Weights of a small transformer language model: 3 heads of 128 (1 for keys and values), rotary positions.
MLP neurons of a small language model. Each row is named by its layer, matrix (gate and up: input weights; down: output weights) and neuron, and shows model dimensions 256-383. Each number is 200 + 30 x the weight over its row's rms, rounded and kept within 0 to 999. A neuron's up and down rows have the sign that makes its largest values positive.
Before each neuron's rows is what it responds to, as a language model described it from the Wikipedia text at the highest values.

Description: Word-completing final pieces
L3.gate353,244,177,157,231,196,217,177,230,165,197,211,227,136,192,209,155,190,249,181,168,230,221,203,230,223,229,198,144,251,191,177,261,184,259,196,159,216,112,227,235,192,175,172,190,197,220,172,232,197,216,167,211,237,229,196,183,201,216,198,231,207,262,198,190,193,229,204,230,230,209,276,255,203,211,264,161,234,222,181,232,213,174,165,214,239,229,196,208,216,198,238,210,220,177,212,194,130,182,207,194,202,203,238,178,198,199,252,254,194,138,216,167,157,176,215,203,192,192,180,194,187,189,217,241,198,195,246,160
L3.up353,260,175,164,202,202,160,181,213,159,218,180,244,182,184,210,164,185,209,195,168,231,208,174,231,207,239,231,170,172,186,189,196,229,180,199,155,221,205,209,238,239,201,201,187,207,226,194,204,150,193,206,215,273,223,227,180,233,215,191,210,161,237,225,205,203,184,150,202,214,273,292,271,196,214,184,130,212,204,168,248,234,163,172,136,231,132,200,195,215,211,171,197,200,233,188,260,169,160,210,227,171,188,224,177,204,212,229,255,194,171,188,205,183,168,189,193,196,163,243,214,189,189,230,281,186,197,207,192
L3.down353,195,177,220,200,206,239,204,199,228,194,217,160,216,196,191,231,173,177,195,234,185,203,204,210,268,163,194,217,263,228,203,151,184,221,174,224,221,188,213,198,154,220,157,183,204,202,184,207,176,202,225,167,151,197,188,140,200,184,203,199,236,184,195,184,152,179,243,138,207,160,162,153,217,151,182,215,62,183,178,178,165,196,200,245,191,249,144,202,181,214,205,175,175,175,224,172,193,256,187,185,230,228,202,207,184,190,151,175,229,267,136,205,189,210,175,235,177,93,190,203,193,227,206,160,225,213,253,222

Description: Capital U, year endings
L4.gate127,250,217,248,191,198,226,207,231,245,149,223,212,221,167,190,211,215,170,201,232,224,258,204,184,166,179,121,170,276,196,162,216,182,174,206,185,171,125,266,199,224,206,191,175,210,179,174,216,204,175,178,137,201,200,179,145,195,197,240,172,252,219,232,203,136,195,164,186,200,137,149,219,231,195,207,270,198,193,168,226,158,203,235,156,201,174,182,247,212,177,219,208,211,169,222,244,211,210,168,136,230,178,187,193,235,219,140,229,211,243,178,167,168,257,236,228,206,156,179,217,207,212,220,185,232,183,221,224
L4.up127,199,236,253,236,284,250,193,207,225,198,208,176,204,233,201,211,185,225,205,189,210,222,233,269,193,207,195,203,214,180,185,215,196,154,193,259,160,162,216,157,236,208,244,142,193,219,161,174,222,249,213,163,220,205,233,160,208,198,208,211,260,184,216,224,221,185,217,156,171,151,143,228,214,173,220,218,232,148,205,234,239,232,134,179,211,191,183,208,225,209,237,224,206,240,217,236,167,215,242,202,245,192,232,198,208,231,176,222,239,192,205,235,197,183,237,193,221,221,198,232,214,178,245,272,208,194,214,196
L4.down127,230,223,164,212,160,213,175,257,202,148,196,230,199,142,219,182,263,216,179,207,200,243,199,173,198,226,211,262,253,217,195,203,168,201,180,164,222,219,188,223,190,241,205,214,228,152,217,228,151,224,229,186,193,173,245,174,209,170,219,141,240,203,242,195,212,150,210,187,214,190,179,200,209,237,139,207,147,223,241,191,183,256,171,182,207,138,217,255,211,172,168,188,221,238,226,208,227,211,197,175,213,213,190,213,189,201,164,200,193,208,131,137,180,223,186,119,179,104,189,252,236,200,209,172,211,225,166,211

Description: Opening pieces of names
L2.gate854,126,198,155,199,170,172,196,214,188,143,215,186,199,247,216,190,218,200,199,169,238,182,189,217,212,215,235,171,215,164,193,162,192,270,185,159,184,203,169,169,177,170,150,212,242,248,132,167,244,246,241,213,219,227,142,203,195,185,174,194,161,169,184,198,214,156,229,207,179,185,233,191,203,252,175,186,173,223,215,213,214,168,215,179,209,192,161,212,245,204,197,209,158,232,183,150,186,189,222,178,163,155,184,150,261,175,189,264,233,182,251,161,238,149,234,230,212,185,191,180,220,169,206,217,188,212,224,197
L2.up854,137,154,183,213,191,157,231,226,231,204,194,151,160,209,195,233,221,196,214,201,237,198,184,196,207,240,210,165,258,168,200,121,184,256,221,164,185,230,206,225,177,184,181,207,189,228,148,170,195,223,230,207,237,198,200,219,182,193,224,187,177,202,169,241,234,186,177,204,168,192,210,215,215,251,155,220,167,221,193,224,255,139,198,156,193,200,191,192,224,157,193,191,173,248,185,161,192,160,211,187,180,179,162,223,233,170,190,217,211,178,258,195,223,193,206,187,251,151,164,225,246,166,191,163,215,176,223,255
L2.down854,188,211,190,223,185,182,209,177,227,197,195,156,209,186,194,243,189,218,208,161,247,210,183,197,261,215,170,163,196,167,181,142,180,231,211,147,184,213,160,196,178,190,178,187,192,208,168,178,207,189,264,197,174,200,212,186,215,183,178,190,145,215,164,188,261,208,229,208,175,198,211,213,203,200,200,219,101,177,196,198,199,166,219,188,205,187,162,215,202,169,200,168,147,216,179,176,186,236,173,186,165,171,191,235,233,172,129,217,223,219,223,204,200,175,202,226,213,14,170,237,236,158,180,185,221,218,236,224

Description: Year final digit
L4.gate232,181,194,168,157,237,188,186,194,123,155,194,198,184,241,207,154,223,212,210,105,190,221,159,230,229,197,157,204,216,214,132,219,215,175,235,167,166,187,235,197,230,216,196,198,184,194,166,211,204,227,138,238,168,215,211,224,269,215,191,164,220,161,189,187,232,200,194,204,228,224,194,226,172,200,235,235,242,129,206,220,202,168,251,236,195,241,195,165,272,186,202,207,216,251,180,250,231,210,192,217,229,231,180,212,168,163,225,185,151,204,238,219,194,185,170,295,152,186,181,226,207,185,233,218,226,175,226,185
L4.up232,228,249,150,244,168,169,207,188,230,214,173,209,223,175,190,185,206,203,226,180,207,186,204,217,210,212,205,186,255,200,148,226,213,237,191,267,224,179,231,164,246,167,180,223,187,251,189,228,169,220,156,204,255,206,197,218,189,195,163,191,213,164,194,199,274,231,243,279,192,163,186,220,188,259,226,222,216,153,201,190,158,184,193,232,117,215,204,177,213,239,238,211,218,188,267,217,223,179,185,222,205,160,205,177,186,193,207,171,193,150,156,220,205,188,236,196,236,192,192,176,200,210,193,170,223,224,198,198
L4.down232,213,146,239,163,154,204,180,237,129,214,177,222,184,217,194,208,188,152,195,200,210,150,191,186,223,209,178,193,209,195,188,190,183,211,187,183,228,225,229,209,206,206,277,203,201,183,175,227,166,182,185,189,174,219,208,198,217,172,220,241,244,224,157,203,176,188,203,198,204,189,241,191,243,209,250,210,168,207,214,194,261,192,240,187,183,196,191,227,225,172,170,222,226,209,223,274,192,236,161,179,195,183,280,238,160,146,211,173,197,212,183,214,188,150,200,230,173,206,198,257,206,171,218,163,168,218,181,117

Description: Foreign name fragments
L3.gate767,186,242,183,166,246,152,216,187,172,168,182,164,138,167,195,150,202,224,231,212,250,231,202,191,151,225,195,179,210,221,196,202,221,222,222,195,200,234,191,151,231,197,197,167,223,209,162,200,201,186,147,231,226,174,255,254,237,173,188,211,164,190,200,212,223,170,201,241,143,151,181,164,223,222,161,231,192,200,180,256,208,192,208,189,191,155,211,192,210,193,255,217,185,183,206,173,175,204,179,187,195,192,216,224,180,248,193,222,153,254,189,211,236,190,206,279,247,170,190,249,185,180,209,197,195,205,260,193
L3.up767,259,239,216,190,261,205,222,210,198,233,213,205,216,169,254,207,161,245,162,193,201,251,184,254,205,236,181,217,199,245,176,146,225,144,230,245,204,183,221,207,172,177,179,212,176,257,245,210,211,224,252,201,249,181,232,213,164,220,204,162,206,220,243,198,190,234,271,196,157,213,222,200,242,185,233,207,219,148,184,171,185,187,193,207,260,197,219,208,238,207,178,215,189,197,204,215,153,241,200,166,166,227,203,174,179,166,169,180,236,211,240,216,253,187,255,200,163,202,156,266,221,201,211,207,155,171,245,180
L3.down767,188,187,193,228,248,216,205,213,208,206,209,249,222,243,196,283,190,242,214,242,143,178,230,248,206,123,242,229,257,214,179,197,240,207,169,234,172,170,116,202,182,181,168,188,179,259,198,194,192,221,173,174,263,236,205,125,155,245,199,193,181,183,195,164,172,157,206,238,211,190,143,164,250,231,259,220,159,155,238,148,164,229,230,198,224,239,220,174,206,201,237,152,160,262,202,190,201,214,175,210,246,178,194,160,178,157,208,210,239,166,228,128,110,232,218,172,194,123,230,212,213,253,167,217,224,184,143,239

Description: Digit 3 ending years
L2.gate12,192,195,164,203,185,212,189,241,196,220,223,202,175,191,199,198,159,242,262,245,227,183,168,203,204,230,153,192,192,191,185,183,193,212,192,194,163,195,174,202,260,181,178,215,221,227,232,162,233,160,131,228,251,197,229,187,243,205,235,220,175,267,150,179,211,233,258,188,205,214,167,216,171,225,226,194,225,215,176,220,200,186,215,257,196,213,147,239,218,168,211,243,260,145,180,201,163,187,199,195,197,248,168,235,148,205,168,191,260,180,191,211,228,196,249,230,185,174,155,183,202,173,189,212,237,192,209,187
L2.up12,210,195,199,230,213,191,225,204,229,255,197,185,226,158,232,171,174,181,197,192,243,208,195,153,212,143,206,189,165,161,203,155,154,145,203,238,234,256,221,176,214,217,193,260,128,238,217,203,231,221,222,205,155,195,222,177,213,208,161,173,200,192,216,194,169,130,212,191,238,202,182,137,185,167,241,269,180,213,205,151,167,242,298,171,194,186,177,246,251,197,193,187,192,128,214,215,276,230,220,173,161,175,206,214,184,238,252,264,194,172,214,227,239,165,246,215,241,198,174,222,230,184,176,262,262,147,167,254
L2.down12,170,236,237,223,228,252,216,163,252,186,185,203,202,246,172,188,221,214,194,196,173,192,171,243,186,201,174,243,173,200,208,223,278,181,150,160,233,175,206,172,181,227,204,236,199,188,167,221,167,213,243,202,159,190,183,181,192,209,204,198,174,190,179,181,238,178,205,203,152,196,219,170,237,185,164,227,235,196,209,234,214,205,192,204,186,202,187,223,202,245,191,254,186,214,211,168,192,184,189,192,201,174,227,172,212,216,171,188,213,196,203,157,217,197,232,122,192,239,228,209,196,167,215,203,173,246,179,195